config = dict(
    n_layer=14,
    d_model=768,
    n_head=12,
    n_kv_head=12,
    head_dim=64,
    d_mlp=3072,
    vocab_size=32768,
    activation='gelu',
    norm='layernorm',
    norm_place='pre',
    norm_eps=1e-06,
    positions='rope',
    rope_base=10000.0,
    rope_fraction=1.0,
    qk_norm=False,
    attn_scale=0.125,
    bias='all',
    tie_embeddings=False,
    parallel_block=True,
    init='uniform',
    init_std_qkv=0.0391,
    init_std_o=0.00739,
    init_std_up=0.0391,
    init_std_down=0.00369,
    optimizer='muon',
    lr=0.00847,
    lr_mult_qkv=0.4,
    lr_mult_o=2.0,
    beta1=0.95,
    lr_head=0.00409,
    warmup_steps=200,
    schedule='wsd',
    decay_fraction=0.588,
    decay_shape='linear',
    final_lr_fraction=0.0,
    batch_tokens=[131072, 262144],
    seq_len=1024,
    doc_mask=True,
    train_tokens=994100000,
    steps=5139,
    dataset='wikipedia_en',
)
MLP neurons of a small language model. Each row is named by its layer, matrix (up: input weights; down: output weights) and neuron, and shows model dimensions 80-271. Each number is 128 + 32 x the weight over its row's rms, rounded and kept within 0 to 255. Numbers have three digits each.
After each neuron's rows, "fires in" lists the words (lower case) most often at its 100 highest values on Wikipedia text that the model never trained on.

L3.up174:103095076151146142092090102081130101140135116112174080154140122132128114135139088165131099106152115095145174124123179110148132167112172100162120154133083077134134157115161138086189174104122142082037114119131127156204037088121148161137154147082143165170126163091113136173051082165124113135085092072133130145125082104097124123119121091082153073136187222160135150127153082125122151123137161127138084149094065128111130098088184190158126170124187144076135155078101121171146154165135113085153117113160091098091125168087148121091158089158195166123147096162124187170116131120138131112
L3.down174:156109140098154092139094130086090163121171176175168080128115096119107116121136113118145194152106162119099060113110128136145137089161062146098111152117144115097180136133128189142120143160105096139158103118112120112120221170125131143169137100132127160099102121092112138116174121076158136123138212159049134115124173152165158082119159133133138154129161095085088146142124169064093097162155134125141182122072111151138116180102116130066141160171092157183100134147102106123141145081159131102128138122062142191087155126168088132119167129163099095154130190170099118147124162124134116127
fires in: "they", "that", "it", "who"

L3.up854:134152073112109195095099155145128139184144136131177153168158134067154151126131141158149176141120116162130152117100130110094069107076042063103083093141146104153145190129145064143104133157151137154148048056080147127137116121127098068124151155147132115117075080115067091109105100102135188082157147143133178076081158168170134141138201096116158134162114080098076154142117145115101116106094130146155158123147058142116088109120112070126156154177119129083121090125110154178101086133116154177196113140112170135234140125138101162162154134127117144124112121126146095070111124109125091065
L3.down854:161148142142146079154135125169139132144092124112177117149152123209115134128099099146135117112132165124107059128184115171154223182183168169161160130080100145123125092188086118094147138129081139106160169150110063143135124144069178104135108136084121132118142129081140138115148103175166108104118068132079140100128122110151130076130086145162119093090096137099141145139137130127114079145130148084116132154185096062143128108068146141126108089086152132117106132081142142168151155179112103092178133161124115086071114198152172117144121113148161123096086100179196124136118139184104094148
fires in: "he", "she", "him", "of", "at", "with"

L3.up2526:126096198124151129171128096125100121173168107147118131158151155107125109144124100133169144193119102050133105159163078136135109138114131064151125147124170122094136135184157117069123136180153115103131189069176089151158199109136099106196067141170055091142120066135139129143110166099107150103173067187120128105127128138097165089160121136149130146142137115173150096118134125043103153115139091073186110149077149148112123121144129115150102135128142161141146117094146153047170096112124073158118153141111143144123169190162120122132121130110143092073139159117140111143143142120130134154
L3.down2526:142088119087129104173104126136107151122118138112115135056185119141121105149078154073147164090109146152116111109075095060156155129143078135115105146100150115105129108068163166131135200103157113199130118138157145154104153126124149109131129126181156118146117124158127164140163145165171132131080117134177101131103141150101166102158141135136094187147084131150145080141094149112194116074202118089164086126178084144141124097130106098171190130121138118054106145095086198155095131135090117141134133150105129120151077102143115108149197148080137104131118151167128134183100138146103140168
fires in: "of", "some", "000", "more", "oglu"

L3.up3035:100196173101151114121117145121115174155107100066170140132114129100113128188121074146120125150104115114148144149129136102138096112142150119154124165118152156133126116144147099047178130183115110176104086095127122106091111095152178163179126095083087125131159121099125151175120127129173152088141067090131156117150157140088130125152160113166120145075105068133135190123119133124130198100120123116080134082130109127100173174167110089120116058051199064149089035147154173176137108146071168169159151138110134164177097121143160107142121140148158175122126116111136131159110155141132129133
L3.down3035:107162179104169093117134080162102134161091180096109088123085148093117151205096154089103125120186150154144128188102168134157137180160133169131118174128158100131081115080171173059070077166116216152086148099131141120153114115112085091128120076043122071126116181098096114110186090097117136129108150072137152095068047173113172171107178125146103152165110124128138143107119103147084080127136152174113181154088122134122149103144078135139144098138158130110112139094125092173148115064224080133166164094084143062128062122047148215149120149108089114124150094115063177129123123058105135143
fires in: "as"

L3.up2875:180110179138122139080156125123141140128088156124104082124093092118128107085097133148125176131218118134169111197114129165124144134150131149155166114167160106115149154157155156090100166158179115101000071106151143158161165104108080141124168157114119151127096155147145108049125139111119152100113130077121119099097086116146143129183164101100196123146180142131186099118099123068154106172090174158054143148153113160113100136082125127150118127100197062120122071093126126117141081157147115152142124152137163144131097104145106119121149247160143188119151088127111140178072127133166108216
L3.down2875:124189110134049106132111143211083084184139054168143135114156169166214211130069152121163111157178124089138145079143142143171156186095110084089114171121142136122126125130155092118101083116074122168116146135074147189128140164141103127180072147129140070167118131113105114148095087201184179126139113134124149114148115152100142135126095154134065150139143096140121127100142080113130100091111080125104105056098139171107194088154100107126103127128125151169169147089117088074094133102133161103130172123089154141133110167073153147124099081073115097126133177131106116071118154099153112072
fires in: "to", "as", "but", "her", "from"

L3.up1288:156160117167120155062125123091072160157126025114095154165122164187121129178186130040071106146111116130132140128128102109119124167194120148089141144101190129093086132099136114111171128107150145169078080168110148141133133125104139134058148178111150168094069142117120172166123116109106145147130147116115134137120114160114106161095098151161120147128169162188150124140104143119208121113146115147062115101130086155163136048111126114059124167033055093079080066119115105128162126138138129114150122148103240119113123139132121098102120101114168104166122109092105187136190091143108156143
L3.down1288:072163055167141071108127131101106135061149176165136116115141146194118145146119139140084166075159099074135104154106106110101141117131148117132096093099089151146108136168125109049168167142163171126193115141123143115163119136162161077117165122141120148115113063114128111124139116073090145160133097140144100173133095094129160119144030128131170128177070118129134102156169086115083092143188125051164121172127132121132109151188171089114159053146139185144104148186140137122128128112146084104165166156140131137156147229093083104136199082114084155178170133111075103140133200132165120104
fires in: "of", "for", "to", "on", "in"

L3.up1527:166128162150116156188103133140096098167127138140172174167129098200096131148195160128155117143135086199145134075148158182171128079078042162129091113083140117080132165149163100115123135160112057112171121150147097088091156182141077172095153129150074115099085153122129177133093177112172138147139098181136108159140142134148141162151052154061124087113149143110139151143107144134203077099109142150098104106113136143169117148178139116174129177135139088090100124124138173159101137107207179097140170157152144163177159097111127123118143105111143166097098132132042163133126149137161099150
L3.down1527:113138128190116187149177128115154095138125119138110134160151155184045149153171181153096108100142093143173114089045175151168125131155135107112079167131110150144168139158133130127120111139150169114124162121080109168124139130123137135140107118094180171117088109090189127154147097139122157112113189121156096125186112121147122100159151196185108139180136132155158130148133126068117131143092222140097140115085136142110111120180142157105137153098114109150113172143151146125169100102119139106120138171140138145150116087111127094143152160139101156179184082103100162090174117161138128104
fires in: "in", "of", "about", "on"

L3.up356:166175143110095193130064161107123133142163133166137088142103137067187171132077201172121069147116065161168161030115075115149101180191161125146073138133183126108107099132143111186112114129106077139101150144080104109143133120162174112143057074145074092119112164144118092103083101130119084074150130137124099139158166151138145130149179137124131125123127069097141171130149084134114118178104149085062106158144117131072160063143127102101118119085172136158127105128083124135083129112115153112126090129081079091164183147100129156139176171139133147098215137139232162202086102093156145134
L3.down356:143123144137138164193113102106099161161149104144179184145107131142131152057077083165161160148152153147138081159176137118179096128124158134109101158141134115101178149149161094141152112092153142111127146161121088168100115151121092046167135109095116035119164131128100145131150106095128117151092066141093119126134125022159189067109171101147217153122168161090115131097115106146102130151177100124139132118136118164112118135097151046102131152201153132111104139099138069086144129083049123105082131104122201152094138099128109158110101117121158139112161134151142150105097136122118140147
fires in: "with", "between", "both", "together", "32p", "which"

L3.up2577:113129132155160162128121105127108127121148131103117076122153095154160083167171119089097165172119108079139090092137103147117122118132061090093138109104064114122143116112146127124188189120143117124126154119161104157094106137123209107129139115111100127132029105169157147138197147081179134120219170118034095063090163127112168106132173158137213150121086159130122133139120131153134114055150089122081082108170142120166130135105128171086115141104155150172122148114102144131175076083045162138120157073099134080113094105150128150151100127159211140114187127142113086121151103186145195099
L3.down2577:136102109087141166061098103133046105125064159116117173159118098174171185123150107201131130086070113093139142138092128122167135100120162082096065218128104109111140057178175144121146100179086095132151117118072151155104140106089116145106186125160193143143121082111119061119137092139127146169111165080108146121137091149193087115116080098097130141127146147108142149118158118143197130202087104120122184175135166115162130132142154094143129095141156157132101108122177124114190136097147098186104146153085100155117120112098169118161122148177087146167170172135136177206190128066182124173
fires in: "team", "tour", "road", "line", "that"

L3.up3025:182163183141158141106095149114089188086139175106103192089099103126091128046134174148163157169071111177081121130158140097069157102098114097095093093161105141085175158184125124086136103104070138118105119113111134109132119086097119154115198082136086130152123149125152175102101132156154133168105137126160105130129149163174090117065102100092172160130125117164130127116086166147102084159162157135148148134078121126166069142097115153190125186066164143145110053131129098120117169121159157084060189118091076108109114084156134113118108111123070142128111131116130103150079116120175131164
L3.down3025:126144177101116129089102132144122106059143149078128150097116141127140127091095069211142124133130141152097186141174136076065157145147106102143149126112064113165104169147137137082131091173195161125154150066120138096121089118153175088120144156194147071164101069107145101104119106131096096133114132074152069095135079113126165101064127083117163175193110133157107133109135072094111134147153153094106143151175118151135129116120139111127116149176110065155076229123113085149119185210111132150107110104196158047116183171144140090132055073132057128107111169120163155125105098140173105103
fires in: "to", "with", "by", "for", "in", "from"

L3.up2063:172125185138144119180119128122125089081128158144141159195143178138135145190128106180151105140177093180122102118109112101170202142101102145152141175077149119108116160094145133104130131199148140140111066076091097126177115126169153111129078168107091088180098131166123123141109172153139144133185094235167146110086196167182106114161137043074161068139089110144136176119111198146116157036126111108154115138129155147088147149154102129170127111149125077090113138111142138145099144195092158109110146080121137070155136082140147106094115121069130139116140135134112116085130078125186105145
L3.down2063:149199094169177143152121092167149096114106087098110126156095085152072150131141112133106207146117151120147103055153119077124200080108132131178118191113147102152134146136102108160111178123100145123159071135150118106132133131090143102094182086179123129193134108119155166082061149082129041192147144075146121093136061128146105083135145105099111125114167147117131106147082127104111082098141090209114145136134144092143137101136131129155141158132013168133138102061111103102143149083103118165124121086108043125172092139091127142088086114135148107116131199125120113150140136097116159123
fires in: "i", "of", "me"

L3.up2681:149132095093129232135128120154157132093198133128105104147147154087151086098115158111196097199101122112179096133119097123164138154129106136097098123186151146150133171110146087068105116138155126136112102100139110107175136123137108136153135063112108126108108147172137075142112135141083105070109172159113119212105192120128139100134156129131073071136153116116033169098157102137185106125066113099080137198133102136170160117108113067141066173187132115080113124136130183126150078126128148138112155128121121108101091168105142096161082147083138141137145057130212165197129105134146127155
L3.down2681:121176143154182128140115066161097108103107128203160139124124158248117131106176119117127099204129111147083179104145148101129169160105072185079180175155100075131087057092109106120155157158177096153086148159095114068086139171178133156101163086179138130121141076091159135131114158113110157094097096084149091116144099122107103116115142177091109134166127155121126113143097135167141145167175177122110112134150194118093115096124122138132162097142155176161099124082151206165151176144086122118158146132104151145153136110091145127149138071116165103120127144096175199120135122172122103120
fires in: "of", "with", "to", "than", "between"

L3.up2584:133101133167105115073112170132134142097123122190097115116165159115151161092129066160120170101093135090074175154094138151128124069074043098145138128114111135098099095152135185092084161141134142126126116114084104147167171103141166097145120107166139205127114130095093097139078076156055106150089073103179136089131139103127179171135123167032103121113085150123126211199104120092105189080165141095127180099127121132117148196095122157152114180137119180081145115141120128162157161150064161091177171208171118164134083151227091131148130079155146169144156136133113139140110145123193167151
L3.down2584:116127178167118161132117175171131157154134114126109142158130107227133098149092107173190131181143150111082106116126164101101211112160088103129117195125140175149119099174168128097181105123149100126182184121114135126136116185115134157139133129129167108185151093159120116133090145182131139145169087158141137176148159155116107084072151088146101077154130145163146122163032084146119144139137133155127152186151116091134084087200139130101062151109145088204103146099165170108124132154120086152130142158112198096149157200121147136151161158075115141068087108166149110149153090138137134166
fires in: "of", "in", "from", "at"

L3.up335:096126170109198158152086094094128121116179153099184115145192149173078125133119061171147108161104094126143151165084171127144124147123132101098103077159126088133169142162083098104111165141149092160120144142070126139085119118155106118169159141106135118148174104127143128109141137127154125112145138181224114143092120174170163136153163149074142075117091131164131078126156173107096087149115115132172101119106177138177137154073121137093130139124174117091174114138146167134141085143150098096114125097076065135192089164221126127139084111157064165036140091133135174148137117159148122156
L3.down335:068122143076110069150182135154159168094114147035086095128150175115192137147189141136110046083127167146136134149077124144112062166082137116123136096101134120137129132165114149079101183135146231160104189104111114149109133155121109130157165202120159060155132094143143117104087140101115108085130151142109130139147124156170117122134158072170099157087132146094148135133157100108156133139073185133108130074128157144150144161140126146170140126134113129123156109094149189141112100145098139165130056143195134119133118127102109122115158106167109146177118167103190109159151065121187116105
fires in: "of", "from", "for"

L3.up2748:156117164088106105141131109161155052162103148139084116181153114156132126121130125123077167106098125151142070078108065137165118112148144108068131142145162058142078144089090134064106116133102116124149068155160138083135099106158085122164124123108116158113127131104087115087149105086091105112126161112092078190130130074116111255181139102146155116099149098126133131140172144105162142172110101150108137140114105108127187174178121097117094087099033197191131200126148150109170115102110130146125112153126175124140140130167110092149106182116061179120132156130128146128139090152130131087
L3.down2748:099123170117125083103109194171120185164184062111100165111115152105087155116136170125171117161202127119136136147121137172114094110122179153134190122102138150177146086164186070165152187137096159118100157104090133132157156146152106162124152078087111056103140145067148056132146144127118126149160144154182130089129167110160154150116127098136075162148120103117117120142097167129144129047094134100144153145178089159069194085158171158149194124186140144112120115115094095146117107095121159178163063102173035194126132125103204177160114090171124016147153118175105182186166138111138072075
fires in: "of", "to", "most", "like", "tipu", "than"

L3.up1424:112074132162167111123146085105145158152172182080125049159100149162044141147099069096099125112134159145143159167077138101130129141167099103146135143120136183120169093129124130138156138156126108170103117084148165149118122123150100116144170110119125135141140114164108106138118128113107131106174081166156152108136188202166180122145140082090093115086141128119112104161114072120176101143118130116115152127129113153156173131122103102087149184127118134125155114159111124149187126134051152076127180148147141129194086118203143148144135141151155153139153097153116124135193084124153113121
L3.down1424:206129136061131168156127099181098131168110142080114083113148083152173136119126057124161089144120111144141185171142128133071135109134094131183158153151124128192132108129086066133102135092119166115122103070049134102104106134145099085150116161076080148147123089096107146087097118130107098133124130113123123118096110198079133144146085116167192163134119153127108111153103145154126100060110101133137110129132174105120102114166135129125108065086077118086127071123180108134157130120106165130133144179111141112153042055091101166126135112196111141144153060128193156086107103128098081113
fires in: "the", "twig", "100", "long", "grand"

L3.up543:135130128175113115157138125143160170146043118154165143187102174133225122106117162171136093111102076122146199126102104133119129097160131142137118115092081134120121113113126165142119124110136108143089147121158070100150129123145117141133121116178131069135099087142075126098103136117109138114152090151070119084123227131179114056153082160159153136124169168082185087118129166124136132123097090128179115142133121173124104122137151148141162144127163062063144137095162206140123131119146065123131149131185089164092112183160119156147155101081182093082097118092093090129078117153146142229
L3.down543:130120156117147173171155094093126165154127190143137090140176160084101116123097094137124126109156165124113051145156119095096100096151133169138118129154113148072079172115144071148137156124138140132101163152101130163147117164126183130184120114109122123123127130039116167088120101134186153211130078165157155077129113071147152132125057139169105144066143089178157161124121143133118168141133114082178105105165119231156091138078110152152107201103088148092138170196121116147147179137065135053120147127145153118148163155110155097115066146114125136107107138143127146078127128100134089128
fires in: "one", "of", "three", "two", "four", "most"

L3.up1761:107121132171100140107077138146159144083123137144100130155089113166113106162151194124102120110159113126157136107102117101128152134116077152105199087165109064087109063102158150094072100181128163186136137142159138120137102140080181164145104147168153107179160161101167123158115129115098075106163122112158100161148111128154148101195080118196131129164109053119186174127155128137167092184113133130199145140147095165103122103145102102115120135156126086101133114130129091117168101118106119104152156111139148130150049110137114121158152181141144126097161178104161101179152111128093172080
L3.down1761:117111130146116088146097131097185192108192110093089104123182134083100126130103162071153116079145130132091059164134127180104108201151111119157110072137118077083159142080140116168116154122121140113126114088096082147090107170090143141096131140134116106177137158129128131084203117115149139090111097129127091082119145153117131158086122091172099185141139070150143166130106139158129085111094174129149105094103155131150096116118105109169149133070096189095070163171142148105147108127078145079090172149097144108152127165152170134130117130065150089158129137094120113106133131193137145168
fires in: "one", "two", "six", "three", "eight", "four"

L3.up1622:115102169176186139137119110187102142114105152126106090088169145158146108130117148137115165152140140142147145137158085145138158052121156154183193115117126108128135143068199138093112144106121111121132112116179168155089157151160157166153112155136112110139139185122119057140126115122078178113114148121150127148126091146102104149149112132116190081189105149185145115170102208123113211140136072055153107127140136142098114121116156129158150099118095109114142198135164102097113126158091085141107150188187174134164164130074106144085136140150140130140114134130121119131149099108113130095
L3.down1622:121101132091080161132151139121117140176137150108125099078122124138162185144146121136117103054167098134121135170138113139113066122110137090116097115121082090114177143181161112131138082100164120139141096142147155047138140217193170096163169106144118162126135169142172142136040176117076154088063090137125113112119146086140100121115141172168162157128097121137042138180100157166128175135107117144168100097128107164049130140203109114125139127096166123106141149176093128148143083151158093114091037145201139125128085113131166112160165158116062123125072111119142134112149102114148150186
fires in: "of", "time", "first", "each"

L3.up414:133098133140133134152153103152137177122152166161150207163110141160094131162127093123046137149154137094111142114141189114170142131191111152106115144122131097116159175094139099063124116126104140116141146139125172131140086183198128059115187116120090148176073132152139203179092086131086110154135132146119112089077149166137110091093142131137136067129136103177119189180192114145110136116069213082129093145085094125103055144104078119149126136180181086125102138091141143099129158133054131127149159082117147151153202121087119122149126171116141093143130147139141119121112123123158135174
L3.down414:207170138089160112146128161113135139143186110151220138111116140076135160077091150083106105128070192128184135096108076087125130126156224038101193093150133150131149100119169171098115132062156144121074092100090119105130086103110119129153133080129144142118138182120135141136049113166120166112198130084110136134122100098191144077183080133156102151163138149132155112071089113157169122116143098159150135112122164136085136123130125093087127142167090087133155140132144108124060125107131115059161167176128119137157158142128170184076107149112191144122106110146102082130103095109156103087
fires in: "of", "to", "from", "many"

L3.up2889:130145121160116143120148119114058103088131157114138175096054159110124152158112085144113119143075083094143108164121106112163147120190117095144101107098138153068087086087165120165163086133101058090145107113139145110136093132091117109165150122158148138104164133075107086127160152128170074139145131163190174165152118124102105161124193114121166116088130123129135125200108080098138105189111141135132112129086132221148113122090102129083116156093134126111135110138176128150121092134116172193093139155139086155107181108047161106121097102120161149101132062142133107171198127131084151140
L3.down2889:129131147117170165118079183135124100131153083196177185127183142173183083108078147096096112094106095115193131106105158102104052099164102154109126088165143124157171172225128100139134080107209150129111151121101156124182115139114135086091125142125143133118139068177150081175077171173078164172225149168139124131133100178169117081116145158082137123135183076173140110154135178155140140094157116074139140164151182143154140122058122101127164147180137114098158164093122126138131152146136126180093129104113069101131098124093135165083215102066140160118105177138079121172149124149098104162
fires in: "u", "no", "big", "o"

L3.up1034:145142145147112145101091118119066159094124140092106167149103136148059124160140139123113104109166050093134050133092152124143146127193089067059127056155117123131140034092133170128150139110112161131155116146119130056138189127134127118154125110159126193096163147179157089131192117150132138111109176137099146131107130106129127094130148126166075138092158136180173169148137112172108136089114124114152094161062138177069181137174147155114170183121101103128115133085088128218141091103100148144091138164153152098166061123132140174061127177094094151088136142098170160166048165122163116141
L3.down1034:149141168175151167098151146150155198128132051158098119122098128082100145202136132132159112138110133134107138099143132092203135104144166118132122136082103146097164116131148103128055093074140131131113161122096104114128068105103122118127127071072118171194134136095140121101180142114097129158098166121126153093138151086096099136126105128093037182136111128163144125136117139134056108097140179113091096126107162139146128172103148033128129168155134134114163138125187130149116140095095090165110148120130086048104086093083093110099158123155091134148160173145104096051171110097187125071
fires in: "in", "addition", "of", "due", "within"

L3.up3062:144129143192167153114106128098108107159168153087178168113101125125125227105114091098110107120121154171153104129148036126144110147116187093153104117136158109141179094131133133141132144135204124148159117166156146208130164113139084065145118150079136136181085119141082093154109117134116162185086204068184151122180164111162132125092148144090117167105163092180156114179094092146129150074107152138073096153108133162117150133155122178148079134139059077119165136138104147185087130157134110197155103136097166142102111173155165169151161096100133110105106117107198202097093138078140115074
L3.down3062:140129150114143157092178175146166152112060117108149146104140140153195130143079175111077146207084171154138115130151098100181121161110094112105158103103121114108135097086134129119144121112095159144134172140181125205166105137191096087136120164101065114143172189123121151158121166136117101132148182142125215089145147117140148176134178168125148167105168130070110111056114140200186155107144106143145205138129081075108146130121085092116080175096144096116063160126146122082072103099114132149134095125101129065149105087095116140114162058175132041114110157151139158170120132090077112131
fires in: "in", "narragansett", "of"

L3.up207:150133117162089141163089074075222107113139120114167118114133081150079134076089109112131138118110112125161135094132123136150165119167118111074117122184075214152120136104124129154143124091101171088147140149083107121113160119121138073124113058118161098122167142174142083056125124163182147096164127129163114111130153105164152150063128111118155118088100112128146116164199104161106126163115044088132135132158101148103117218101191171132052117114202133094142109129066089111103086095095167121122089230132174082136129105114123094106113139155108167095102136102162112190108160219139120157
L3.down207:097077143100106173127120109141159089102161083134116161093107109113107101144079162182151180184086155132156150176197127130106169091158134180140170159125127111113214175083132124139075126151133148116150150128132108116139179101085141139130122148158197140078121109098075137092168143071072176110164120132130119074138103117144117024103135109151087148136169139154177144140139153167142104107130146152101152173091124145151171089131137115176117086137096100116106092129126149188104176121173104196165129142171120147150107065104076121139111070131129173091068064160168058048077154119136113133
fires in: "in", "capital", "selangor"

L3.up722:096112178153176168093057148124105135207135177122158131092097111120129135163108117129154138128145144125109095097142095149140129061142120146161097173123093119146128144148146069069101182132055122103112212111129169130127108138094122099092203134109102127164126120122095154120089190107124144064113110122128180134148113116129134100190149137129126151089160105064136123147118165070231163154084143143144042125141165124117115084091144134149095116127177136131111096171141121072187138073115089146120112090144146136121143119107114056130160092134119120092121151114115074131132156115152167145
L3.down722:107098142122123191172109137089122129121157154115080077167115087126168112103149161119122143182045136188151137131110150100161157119141168169136136189132177107160152103103118145123108139152099129131162125103180070072183162159106102113136113091042144137101165082173125134114113077165138100134108114122152161095178151150156119140127147112149132120125160122144125139123145147104157158140096165100167072136162126106119109196142128126180133130130104141110105105118158119139159186090148099077136170113152157117145089045155166074116083153166063079154139100127171105149113146138144090129
fires in: "of", "978", "s"

L3.up1422:117089099162096160040159088096092129106064172095191078129136082081090124121083080117126067134138117123100154160155088138140146111139103182135158152123116125201139128104113070126110140133132126123118098141089100096101094120145131127124135106191163130127153101138115163138118155145144092150135112141083132148170086153143088158142165103104179126096146138094153099127174105178120126126201161169133132122120148119129162111148049106143118131131154120147122141149179183141110041136146119134172051147152078110140130188143149146154143110166102171152148161121127142126089120196139084121
L3.down1422:141159168112114199144152127119150113146132110187118141210110184174070136147139121119129152151122160117106142169140185144190071133156101144135122122117110140102059096102146107125082113083124123116163138113172141100125112140123133175130123149112079104148072196163119123141132101068079129086144124195110082116119108107079171138116133133114104141131107224198099055101079153141153117140099126149150126132127129141106113108128131150114129118140151114135127074149130140135143108124122168132105170127157125140067142089139076101160139118129144118108106143121171080172141147119147178091
fires in: "in", "to", "and", "twig", "the", "louie"

L3.up2657:127109155125097184104158224141132113157109131157106114101103149181106129134120185141107160083113089133101089066151172142102113127088115136150171103173183169094133154145074089164142129114121136119089149138116140139106077084085114114101140112161199153092140122075083136133148148107182156137140148180085091122079137116189153139116141095119147032038149088093161106140118094123208168119089131163065103103149186088173128134110127192099099139099117076119080149087153043190166073098181127125154119154085141165203176106165147099126138122161127101120205082075124222146152117099166097107
L3.down2657:070157092114092091130140138117129172137104110175125145172097113152114096152112129114099139113151132107130098041079194089126119087071108134156086115123119143162114135126127136107124142168168190113140104136090132124170129159136151144153164110185135137086116086149124104134135122096172160181151114174134128139151132111122111133158070144145123104162100145117146106141139148144134104185165176126084121153130108096168146142165093096146120129105160126146098130125125153094102113148089143066111088150179152172119110159132102150106137138129124138108146089120158095105105147147098108096
fires in: "in", "of", "to", "despite", "from"

L3.up2765:162166153082128158141139164091134149105166140133125127105131090084141133093133135182160060146089186080086152071120150113161068158099127132102103165130050125190141127070157173109180142124115086151128125126133160101100105115146142131141116153151172135143092128135153118124165141093126129130128135112147078110162155152129157092152119097111106118115150118107092107139106135148091149062103134103139136131113171141125126127072211094133163206129116166101108089153115098166131119107145182174105179121184190103076083163094176172156110092132111048090124123160078118096169097098127133089
L3.down2765:106146079144084116135118163125148112140110176134149148143118118148113138147123101107129111174193146094103148096112092132102156114162128125124148151172152125159103107133092130120153067160150167102071177181153119097141160133109078054128155111167085100173105129132120177129098101132084110186125152137116134191105163111123147139117133128116163136170154102176174102140171098103152145161184093123137146136124118071115104176125083128157197159175093129173113062110129146116154146123120111198173158129109157105114189098065125147078137112199154076113157143141182127095167141079122109099
fires in: "with", "her", "on", "of"

L3.up1666:117090100103174172141134163181129141208145111120061130138108127139135128166089141101122160130122076156134201128109120141176099187136104089105152070132131173151110128113082077139137157172137101068138172085164147142035167162125106090137170032090157113085166120169161088106178168188113139111089156120094108112055140169212142096168130156134147160122048117132067136155118096128139116108142145117155138161143177109114122099155105092093171163164099099101156143056131097118044142135097124129147147108134138136151125163143151106074159104131093135115127122077136088135156160121109136112
L3.down1666:129183127165120172129176093109117152132181083173108191156107113119112126128143119120096142119100090112102143109122072180117153065135124138102108132112111181173119100123121084135130107118143151151052113152091182082097104122069135166073089135153088141161088137114071125149152048039071149134146172126132063103057071108059125110110114136105124070167105129121158106153176119135115166095120126136087103191108124097060164128076136147096098159131137111151088151160159102134197105126136118102075112088237114147083053077131110116125122101153135084214110161172064171145145069116104132093
fires in: "of", "national", "de"

L3.up2386:119149140140164133096099092069182122091150131151154157182187156143104146166167147131134128146069104063115187171187080135180144115152087135130125095134122122151116106101147062137123203161124122132131050096130126046091104121158116085106120135112159146109099131132137117075177142143064145143108091080123133103163107158155129143098125152073142151128111117158105138128120074097124161143104093153081100182124171134088079105122135162185109163138145129174087151165076124116148118126080161176125123163118139121170120127138124153130178121077106150129120143152184096217171122157128131154
L3.down2386:091176170105147129144186120152145091177198158134096120084145118156103110094143090151082101128122141147054113122120117167088129078158089110140183166134119098096100128156089150183124138139102138125109143150198124120158132068117129167164153146129075140133130147061118162128069151121114099239165092148130119222122129163126126167149194123118148139140142093084115051164125170136202072118075106125142189168135064174131109153105073118145104159099174166145137107194141189098143072178197136120186130141156117078078151148122116129079139160075170174196141129118114139108113186112124199144
fires in: "of", "gerais", "rokkor", "at"

L3.up2311:174173172158137156132116120087058120144084131139128134188053102094131090131124196139141132146112084174121128127058107174110177113158182148132118164180142111117116115108187133112106132157096136117130212123114098143113140152126162054126102151140128080160119076156073088119120122165141101091093116110197108125139153134161117094184135070118133122116140082156116108100108107153148088090116088115143069084115147145159054175179144079125099126186086148145147113161106097094165063099123113116125065095101161129178195095154142134132165105122100109078091089097131076104135158097113157152
L3.down2311:127148126117125132097165111116077078123141172153147148127118165180098125152152145208093121117128115105164154127118175145170182101154108129144183088083115120082154127139130147183145133121105125128086101128103113116138151205117129103166102183131078121127131092103073090127154148186147130133149104160103123166157093071113160164136117102141111144161121136126110133169083150107137079115066063118089079108082157091161134095101201103187108175109164183151165135115189089146116095161149145132122101116101133105098141146106123143161118123137149110104155173130105140131134111136107076096
fires in: "of", "at", "out"

L3.up2236:155187123132162130088124101105121159131119120147088166122116105086098135081147174158121111155100144171121141097072129149089155092115146080199038130160141093118099179101127188144092081077099107153114143132060145163098151074126155112153091141130139109121137118180072201138182137169183098119053135125122179139142134206147114139191114135076132124151101064125168123149109087062147124060055043166150138131148120142145094097142088049152161204063126204069117129115159193128131128146143151181109079140130167114096091127129110075122080108118174138160110133130150072163136119120129144169
L3.down2236:143088123107105099156159132099094153124156132152148117121140112136103102131182117145137104111113160117174152198159135067117107155103158167099135170118150132217115079195113076060128118108132141160193114104069073115162100140147074140094131104079099130168101134101128094146203156153064152121149055116111144151118081072139138122127136143124142127108153103159200184083120175147125133114050150148112075145110140100120089163108148144088141097151110113142149152144129174130175093156149145105167112126123083066113138116130141109109144126175138115074172122115098178060092106110133078150
fires in: "of", "by"